{"n_layer": 16, "d_model": 192, "n_head": 2, "n_kv_head": 1, "head_dim": 64, "d_mlp": 768, "vocab_size": 8192, "activation": "swiglu", "norm": "rmsnorm", "norm_place": "pre", "norm_eps": 1e-06, "positions": "rope", "rope_base": 10000.0, "rope_fraction": 1.0, "qk_norm": true, "attn_scale": 0.125, "bias": "none", "tie_embeddings": true, "parallel_block": false, "init": "uniform", "init_std_qkv": 0.04, "init_std_o": 0.0, "init_std_up": 0.04, "init_std_down": 0.0, "optimizer": "adamw", "lr": 0.00327, "lr_mult_up": 0.667, "beta1": 0.9, "beta2": 0.99, "lr_head": 0.0102, "grad_clip": 0.5, "warmup_steps": 307, "schedule": "wsd", "decay_fraction": 0.698, "decay_shape": "linear", "final_lr_fraction": 0.05, "batch_tokens": 131072, "seq_len": 1024, "doc_mask": true, "train_tokens": 559400000, "steps": 4268, "dataset": "wikipedia_en"}
MLP neurons of a small language model. Each row is named by its layer, matrix (gate and up: input weights) and neuron, and shows model dimensions 0-191. Each number is 128 + 24 x the weight over its row's rms, rounded and kept within 0 to 255. Numbers have three digits each. A neuron's up and down rows have the sign that makes its largest values positive.
A block is one neuron, or neurons of one layer that tend to fire together. Before each block is what it responds to, as a language model described it from the Wikipedia text at the highest values.

Description: Absence and contrast words
L6.gate231:137098124107119158111116129098126131170135146145121121117182128119085128141161177118134097125097111122105127129139163080118178078094128103128122151119129159135110147147121077083142124114180132137160129155096159142066116091143133135158171129104119094128147107162117118138092096095143133113121076160147118139078148138122105123129147160110109131146155120095144113106128158145153136145147127116128137110169128117089151125137139094142150163116106153127119115098111166165149170137178080103094139118131102132110118154133121155114151176145175150149113140144112176128146149122122147124
L6.up231:127102162115110081127123143116115123156125135123123152143167113147153132119091111122114106160106157162126137170126115146135119105144142139160179137146119132130130109148114127169078112142127118095114146130123117138162119144151121134145164088137103135085101178126123129172084159108133160133132095096100134112103137094158092132178121152088151090129094108154134165112142098124126165128150127127138128102134166143169123154145110112139151141144147102085137116184191125108061166117108138139184163117121154145108111141145092139153149102117176122128094115142171136101138131114115150118
L6.gate390:156104148115160070149146142142120148109153142097112116099124129124118149072135141090111106114139135098086165125146150121132111102121131118137152125117130102090159140140143114149132125135095103172109134073135112150126128107090070167090128187109118111138137084128135115131131107125155116119090113121118135135135151082105128122119154141127143150150118108095162075097138124141078096138161128149108084123126148128099129127085147114156141140062153103122140163156173135123145140151123128162144119140131137154091074169143089142118157143095131102134089104100131098110169136113102139121
L6.up390:114106132141093065129142114144135120117118124133136158141152132120138124119144099089144134100091096076140114142113139117179167083151126109136085148115122110119124134105144085124118204140118159083127139067168142147148113145135131094117172110137187103133135121174128108125090134156140131142131128159109110123133153165139155106126178110145132135095117127103099157128177123136099142160126095118155110120141144122162112134113138138145113161135117113161104113133087177121145144143140154159096102132174162150152144144155143182114110089126151141106112112144145110117119153159131127173
L6.gate676:170147109161125108131103162105120147142139213124128148141140132114165072110167118153129125109129111118143105143126137125142121105144103160152117134105135149147151144125134135107116136127137087142137115124136145115131116108131123140139182127105085129112109098106082130100115111152125105119093101110129140116158145100100174142135132127124134170057128120105159113158090156164153082120140150143148089105150143146116115131090153197149184114121105142123153103104143138150162159107143164144150145142151153116066142158109173125136122123144092125137105131088111120103083130137136126168
L6.up676:154084117123104143138124138131153127146134129109123095112116097123120132123092164129111164158127118123141141130131155100098163114135141146184078127118135108193127166083158176157097135135156135080119124099117101093138143165094103153147104138128115129115152143141098106137082146151149123143120104142117118100136133105108135143128135124104133152127170148104115113138157133149104133172101054117103104145122156103162107115138112162115141141068097166145101112092111144170141108076118132141121091128118099103133156113152132154127114095104108076146129137165096101116137092149118161141
L6.gate704:161155162101144084133129151083114170139093104099142134112142158120103146137144145107107146155139130123124090160132136139140178161135151137104212120120164134113144161141170113123089107173093136094146177125131148107164133165137081130136167122147112139137133140125127118138149095146084128099150154138129126111109116149156111096111126130098148149086100115109087149123146109118114115120142131132131121115186116090149143108130107120133134142147117100116127154182155134156166149157105133164142079126155097075145129130125117110153173122144150142124126106102162143152149170150130155135
L6.up704:158113149127167111139113130099127151128154127109137110123125112137089155109157149117140117105139144122124083059122122123112145162105101114098162135126150124095129104136118127117076111127136146105137115112123132121180137150151139118162116168136104146113105104173159087145134149061130156113126127119089129157146143133139102109170095160140108125129141126114158096093106174141154098135112097179147152120132104093119105076114159137145139130154060107089131134122153099150101115133181101144129093106112142141121163171152121135095120127142137154086108134182122167120126143107166130146

Description: Word fragments and clause-initial subjects
L4.gate450:140114152121140134135151124176097110138080121104117135127147075132113098074138152127125115143114086117138096119139155139121175100140121159133066130103117098114165095072117104091118172121150094129095096121136112115154125120130112126121115109118125111139156105128105118170143142127150174118121070146097077122137167136124136088128115086098164141135114116102176124130152123121090127124158179138134144151097084122120085078133126136135131162141114117135123149148152121160145129112172149162124108185081111123139107118178160124140113130127123116126130116109142148137131164131098151161
L4.up450:128106099123169157111088131147115110126127109100120146123112123128137113123170097117111170169134151104126131094091079156094106138162076134117110144092136074164121140085163119137115116156120085115109128119154102063153171121126125121112180126162132138142090123170127130092109097149141145122127114137108081128107115104114093075091143130095150106116149118126130084107133168105125103158160091111076129128126141137092143126132127119162128109098079120143150130156128124133103157140077150113149155112155131111131100102111123142143113137153169149112109106117109122130139141087107098135

Description: Prefix un- and word fragments
L4.gate642:164146143152152111105107103159124190141124146100126144162118145121124142139177160121130145160134109076125087123096151074118146134159095093130113106146123146138112092103143160095116179117159113142150139126142127128127156132122169114150112128112087077153145148146134123127132094102154162115144120105124136134121174140159168137087130155141138153158160122126125139119104118148101123137155107098116108126152103153162095125133154152110110148115164121120102077122158171106128113131135120158106169117174133112125131089128083161134181087089132131119078123168114165155114146139125095124
L4.up642:139133113127090126090168154094125121117091134116121176142109119097160122108104076132132137110188111163101092163135129145146154142118108128141163113152122137100103160098098116131106162176145119095126155101142127083163140104128088097120133105132106078119147117150148113147150134153111125127129147130122133104120123132151128132197116118154124109127093131095140152132189127170121141096126128107167112134127165106101139104141137144082098099140124134124163154125091114150079135126184082101123129157125130105124146103088114127130154118104121109109096201168122144145115134147134118127

Description: Prefixes and became
L3.gate215:106157102152129079117103112175085147108130147168126128165136154147093175135119141111113149114127103120173155156079151111127142140149145161107175162143147138142155160090096147120172137157138134143135171124077136101095124108134128130161125126096112088108107110132139151151081150161122101119123099138133121108125140095129149135110112130161134131112062126125149118095137099106167104155158145108146132124168192126160184115158118140109169134131131138124140092103128117148088141120147110124111109114116131147112136151139079119137145108117154089104106174118116134094159095133137117128
L3.up215:117147150130113140097098156129127123189119081099150142141111130098170127088128140149133173083132135129120116139119149137105178117071170106187150107116118123101169153153155146110125147134141114109111145151116162135112119122159134136158116126131164130114097168140110097167150153114133117111138118103133148159116150141128130146122080153152146139177150133153120117135149162144113138118141136084129148179159094115130135105115158147088090083081104108089117118140103091142153143141102130090115166123121094118087133137147109139149106099093155118167126136149081109116108153117142115163
L3.gate507:091157109144174116071146106113116112132096127128088132147089101147141133093112161144121149126088160111123137124130118113165130117108140119081128107118138142099152143120153131140135119117099102114142143124115075110136167108153114122122120104081174114131167123151135127145132134156107097125142062104168154119164165146190126128121111137142121153166091101163119135115085178140200146139160113148086157138158146128105107149098093131135100085114111168118140123131151100062136125108099143096130157109101116156130116110130156107128111116129115100129125150100131139145140138107143107119
L3.up507:144136110121097141100130130105145134115120169115105139116128138152163109115084123155123132121108092149128107104120059140132128103147151157119141127099166143167118117118143114153125144143114121123141090099135148154117098140115144116126117152128133121098114133114112141136102139114066108108126153155199096126131162088159129157114129154114119157136077155139079125131143113111113072196111130150083134145157140100136134155113183148103137130156159121119167112094174127152125119113137100182129132121162130102149163126137178108071131101146112108133174142125088154130130162144129122146
L3.gate638:157162101127147073123079144095113160137127138157096112129139103123128147111124151182121148113129111090138136143136145136148101129151118149109109126085135160118101093098124140115152168132149128124121097105169119130125153148078113112160117116108172110150136110151159153157105163106141154112118098150157074138104110128146091112115114125122116153138087135065092158101122145127109156097171145095148114179155146082139104130117153138144156096164109119139145141126153097101136145138151138175084136121151115175140111160119103141103157108130112153126129151112158112143156098157128081120
L3.up638:191164150132123166130137153133107141067145104097150137125148083139168127133093107145094109136133095071127114122127154157120170132112110131121113126131108123076163107094148089128121118170156068150110175154159130135117134117138149151145120093098114169120129115130129124102103142171167100128097109107124122154108131143116099125124120137155104127127100126116159091138149144184139106130145141157145137142108108127099110137101155136158108117128128100121117177103142184102121190160110122166122095159107126121118095098085170134115142144127128134096108141079120115140125140135140141137
L3.gate763:119130094181150148158132153186114133128119144129172150164170071099103094151120149163137135071151130133117132114107115159124101130066147160122122155109191118143140099142150107147155109105129169116116166136105132142121083105133096163140153116103181118118117143145139133124154125109132130164131115096132110101127121109125082149120096130109076129109098138100143107157099120132127123137117151109141125114138095114107141140124140128117066166123117127119152110127146102176130131143141130092094126133147061113120099144146106121165113096072102139137130109165117128110159101115128137124
L3.up763:133153124109107088128116148131113091150166098108141126096125135122080139094131114130137151080163170168105132123138070123137131190085087127113112122151136117152134123152139151132114092100120149144101123123092132097073119133160119108137138091128127097137131151131113121112126135178129122132145097123101099144162168100140136138074154132146113140091111159120181134129111167084131151087161093126114117091108127120125138142109133119119177145131114121151115155116131088134114148109135098124161138134107176161111150160105139114148093123101110169103102173119153098118102112076144095140

Description: Sentence-initial "There"
L3.gate45:143122130093184139084133140104136137130124127100108149122104154149177121132083106148077142156137130138135158142116123121101118158146148166088123105090091098159118133148121105155151132111115123179170112106100088111100175123101096116121134125137160140117147135143053138163151159156152135116143115160087102120105180106135142134128090131099155124133139117103121154117138082118107088111125125147137131117144095126138157135136100131105157120097111117131122121165107149137163135159118154176134140139128061161128131121152123152116153161118115100128128149083099145159083117123099156154
L3.up45:189082138088121161112135136154174136139136100125106112127107127134136150162175154162086172164103118153175141108124156074151116123144148153166145132103162164117117163137119096137126141109104110177081150161073113100153121124092120119124126148122129170101135143174085135133118117167153109086108109104121141093093130153138134109111112133118129131119098155119109111106108127126131111126162117146138100110120131126117165186173121174127118103160135109128139115112179119120148126119116146148160126131100138120107130119105138096172185116112117141143096124145150120130102106151159138126
L3.gate378:134159124127146110132142140148105087097153137109131140131166130118120117142131115130102132114123145157118163160092125114178123087122096092106140126132110145110121147119123086122112120122153138145128121177114136135108142090118098154106111081153112135102106082084137115095141116186115134132128092117094147084111137165171158118127138152161126159131130154118132142135088149122134099130125134139092152158142125109174163119154159104082128112129165116106086125140174107142130192101144126142104158132103162129124104132146131127135117105083097111142080126118123148148080163114054100175
L3.up378:139122105094128114148188108134115125137150137133088147087093121088106097098161140112113127109115097102137108166121136109128151150109088122116106081139131192151133095146143147153075078184111128158136123122132090114105118136131126080112200104113104138119116144122110118113105178112123136114150100121101111106116164124092110130132134155116147099142155140126132128157150130101159167092128114134121152160154107148088119131112127157115167140142141111111123109144123104115116130094129142172146104162144166146131102132130134117158100095147104128129117093170155172183126149112125118167
L3.gate462:132116113138158144136148128135141127079151153117108091108111112174103125144084153092097099132119104140138156138103124085142152120146094135159094074136123164107143140165119073085095163129163152112133133102132137119167155152124125137115120174087105135094159117185107160118085156119145142178137128097097128121120119153111137146144106181156128116145138131136121119111139120163128116133152118089091132157163160110147124131125153134122138085134120113091155145167152090116142149144155124177153129140127128145106091096139117098160171150145148137144157152134098100154101123111133150087
L3.up462:086103112076107154117156122151099138073138131124127150146137149124155180107092150108126154129124127119129080122147163128086091153126132147158152134102160122151126124122098093121114114154139133137151128137119111100126131116147134115098154089118139107098182139162145162084120126102154165106090131151150154142147115106117156136121122138091125100158144087075098143144167170166113081105106150109110168133118110135121130140121078104137152093148147124119092147134130144140133150122111149126155137166081143086166094118136145128129095114092105129138082116141161121145122099073154121131
L3.gate661:096091121128132121094141135155135120119189147136138169117132103133146143127108147124110105100102124125187104145112123138151099114105120152132108126104128129140139156114144119092174117123131129127109132102152147081139121196153113124122154159131112130087157112054120116109174121101140149135066086152130123138113156100151102114100117125116130115149122127107084129133099164128134109130097131118108098131181104124182097150123153102162098165125121100088132115138127121107161131106165156144129154147118096103137131177142138081139186095118121122108138126081165112119145115110112145160
L3.up661:132142117107141161136128107112149119118092092113102144142094088154091135124124140174121150127137118131144113100121120117069112130141137123165111129095149104139113082166177135119121166173137132121146127093154130106092114153147130156122133131174163143126114094095109142107132103109153134122106139131135157104113151101138150099129091104112088139112179087102111115163137126120086126106115141137103125138089113129155110153178145123108151070104169094125127134135186126141120146117155124118152120090161163105094092099106135152143160150091161121134092120108136158139141137190115141085

Description: Indefinite quantifiers; table dashes
L6.gate255:146164142105125107143129121112115152112135153134126126146130144095134080101138101118134129122107118157120136133117197143111125164125161088131099086119137111115117150122102149133111155119153080120123125094069117090123147139140059103150149149113143155107158089135133126133139129174125124118162163131144073129105128133126114140182131162121064096129122104126135112122118108146121133165181094137127143134132157118120132133137154131087150109130089074096164095147175135171111154149146130090136153111155197117153112117111141118127100098126103150149154157139149090141102126137125154137
L6.up255:149167126137115171119144104149124168116136134116086104067121124113151136163122083142101135105130134106105173119167142148122102096112110096129108123087127120124133152124107110139137085120119150157144140128121106120075144148150134123160161136153117184099208092168099155155139104120133109093126143158123123138098125120090067140142134111141131196099164101108145162158129144110107116121113112107150144119105155155130108086114138144131147137104129172161141146096131117137140168163139110134121137117118143146091116159105114120085142130098123140158129147108142154135120115186118128153
L6.gate313:126155162172102105147132119144130147107142170134123120112121119126138110162104149102131114098151126152104079108149151102107164148127158135151119148130107148122131144117136112172099126136118114132127114148077156089124124120104118095124131148190163166090164141134134126142156119131129134116199127125105100082154108120145120134162148134103140168129153097155098153098112128119118104110126161130143148131137179159158133119081152110131113130159137157099153132153115106139064147159137148147113104156109161116084160122081083114142170109133097165129153184133160144143138145126139133167
L6.up313:145133135143139095145136131085162134153149107095092122150141094162161107122127143104127136120145130120069139127097187165122103115151129109100125132101111102120169124144102127145109133122133136130124116133113109144099136133176088086125170143150103173158118074120089132115098160119159127115119109148081139145107092186155112158118086161123097118138141092121126099149127147116129117133158105100156132133143119071132141096134117210158144144102121139136108130109131130135126121134097143122134113125135145121147139134130134101152106132136145193105148179116124123116169094097074129089
L6.gate430:138095155117122160138133116113149143132132173119115110119120106149140134162135095145122121135105134151096136130146140132153101114127134134106124180102141145112149131128124121104107088152112111109131125133145144123080118148127116154147107149127097148141134111120117092156118085157125148096074168138172143096121115156108118109155137120131077127151167155126137139121166130117095125137123137101156099070166140137160168142164146137082154127123120124148122153147139131138095155130148094084124140141095161177185108129131147135152170161139119164103115141125123115134126036145171162197
L6.up430:118139120137100100087134121179105109167132085129101158111134160105084062077104144099138143144113137099132153087116108140126110149144058092112107122121110060132121133106154133155116134122116113120148144147126139155124114151193100104129152129095094118137131125153122171147086147102113143146098125128098115099141169119125140144115181110134126107160157090133127113155097133144159117156133140124131127141158153129149108105142126128119103105150149119100146115114110109131127147147096156137192092160111135115115124157164139127108137104125075167167135114113172137133110151114099150138
L6.gate736:124118148145125153139176106140120155143100094136093120121114131144134102102080074104105082116124152146154174097108119149190151131117119137106175137121174104114087127137115142165148148110137103119150127154148148071139128148147089085128108168167092152108119123164124097147103133115107133128102131117149144087092184137129115123154101103112136077168147094111123152083151091117098141129110107157128117147137166149137118118104093099147119175145109125121135149125158152126115137169142137117106131121138132116170114152110115098145132160130134135095079168135125096127120153138107132116
L6.up736:150163073151092123136149111138141108139216095109139120110124163128064085122099141108131106142149152156147110131125177151129129115150145116117150132123123145109134151092117144154089143156175138125129132151093135160110166103113146132112106129122112150084151066143114119136143134115152107099119150148149109081113147116135107140134097096106078127156141115132146080114119122081130130126133105128166133120082141113145098132119115131135151093171119144166177128132096129180118113147114094131126115135141128169124148131142054093118125110127145132125094138126137120111126091132097132104

Description: Table separator dashes
L4.gate736:138125128145111108068106127148137126156136079123094123131156162162117162100138152115156113101127118128153136130129115149142145088168162126127104132103110150111118143137130082166155142100143141110135159144110113125093118107135129142144122152121119081159142101144095172100115128090107129125093081088140104119151130145136098102126126176100133138116144114090129113090172153145165076149102141123147145123147149105132129102108135182116141147099150118150136179118144139100112136149155181095136067104122144105091096151149104117124158100155148098158130116108189168114111121153137139136
L4.up736:129168138128148124107146131149124103114093114140124090159125116125143132117132122076121145132135104059131082092117151102088155160114120156142110158135100094134123111089113132117115123132120139179127129139150175151141082149149127077107131160131098144167148142150071158162116109132112151091146090144116130164136133109149156168175107120146154133161171132141176122113134152111131104087107122123127142177129091136133078123144143112135125135145085143143109094141142123118161153109138156168115142172133125149130164152177143095118184114118143128141137177113115143108109137131131137147

Description: Incomplete word-start fragments
L6.gate76:136116112170127135121142096128107109114135120138163097130156113117092195134140094143113083128102126121162120147129157114110135163163150170142137146107116127144141119106147149136124133158165074130112138135154160121077148130132117137144124150116085120103126153137107111147136109184109121145193108137110128134129118116101114118127088123151153119062098125115162132075160126140109167128157101105149190127174100132132109141101104101136100149153153166089140132150113146143071140124123096151097115131095101126140108098127137114091105133096121139121082161155138110129155116114161162113
L6.up76:158129118155172089106143143117110145099123134093131179110124117119141079150089161149113128100145154098160121163107109108141136137153137166146159126114151101128134157111130104127131118143097114195135138160128157159115131140152078137121111103103130124145135097108159142129121151150157111115066098087171137149111127107150157140111126104119085140184116121144113122100091172121132109137084083129095126135116118090136134142103116054098122111156163134154127146136150110162150134076135110164185137121108106121120096148126144115166123136113134115104145148134121121131156152143131106097
L6.gate547:090088157130106155118089136132096113118151158083110132099096121126118075117151136143113107134112127115075140129134117119142143124093146119137087111128108119113143152131135123135104151108164135137163100118104136118133167103132146148148136115108163125139117113103120125141119179180100124172113110122121147129124132158114149187151122128140130139146135140083096145142132123129145110154152116155117096168136134123081139075089120121147135136100107087118109083176146158170123123161098147121079131128115111130085101111085085111129116124105171134163172155086106124086095089122098091141
L6.up547:106130106126127097110119118110095179145113162113138168131080141101120125156151148124107101116118124118152130122150105110109153150128132145097153103104146083131145133131131136117108099156137139133132140121150136157100128170153084115135090152150151135144179136112142131097142191161147107106104134135098123124122148087132061146096140096129124116130133088155122144126143088129074135124160068181115111148119111185100126142158135105151130126090141143076147129139156119115095159113134147091129163138106117100109174108152132141124136181135081099146141117155115159081128149145136117117
L6.gate732:152106165136131097133137087096153140132121156120097109137134094113135130086137150118124124133143094091113132126140140154096138153146144116155129173106165121105153156166123079171111121101148146159078182130099123101108139152110089095103146114153113128119081111100100132146172102125147127136142108148165134139089124165155135086127150130144158105098184138094135181153059128161136113111132147110115118148165137167121112148104108100097097136106158104116142124164104083161129122119128116156146152106119135148128146115140114100127119135152136121158112139113113112149112138159090152074
L6.up732:111136114133105099128161143140106135121107140171090105116102115157109123123123106136110138124123120096160123122133118093114163155175199186139137144111120122109090159142118145074137157139123120125142166143123158101099098150103138111154116145130125144110121125143137112114096095193150111141132094166148116151136115146095076068086109124147085111145121104118110136116155132143124117108145141136157130141100087139122119127125107102172124162140143126157142123115125121180157143136158156144102138085098161125175126112174128145143135091117119100110146093167147173101116102119111181127
L6.gate755:147136126115061075140132150113107160092134158085146145143150144150146115129146180153138102131113084102159144145134111097112144117163130141113143108123124112162145154154098148139110144127145110170138180152128175140139146123127154129112130137105129131154125131139136113118114112133113136150145139094137131111073154126152107128151130156102097117159131129141152138147153123140112087108145181151092143135155124116133134155108130109102119115112165119159133160202129101182137115149128104120144169093122115089127116190140090140101120149082152085153077160126119153099135084147152109133
L6.up755:171086120124123145085126108125124116116103128113100106133108134105167119146094130154138124132153107125084108112109133113170145162137136138142123122131193126156149122141145119137112141127110114173100126136193134089149130135117126134131118141123140143122093107167172117144123103116109149136123125114132145147138179111150101105074137096123156108118122192129123106116106135131141093153148098150149145195141144128142124110160160152120084115159097122108194118115108127131122146120162117142143169154093091141113124110138133104102152135104110106077139137154056089177129140138142176122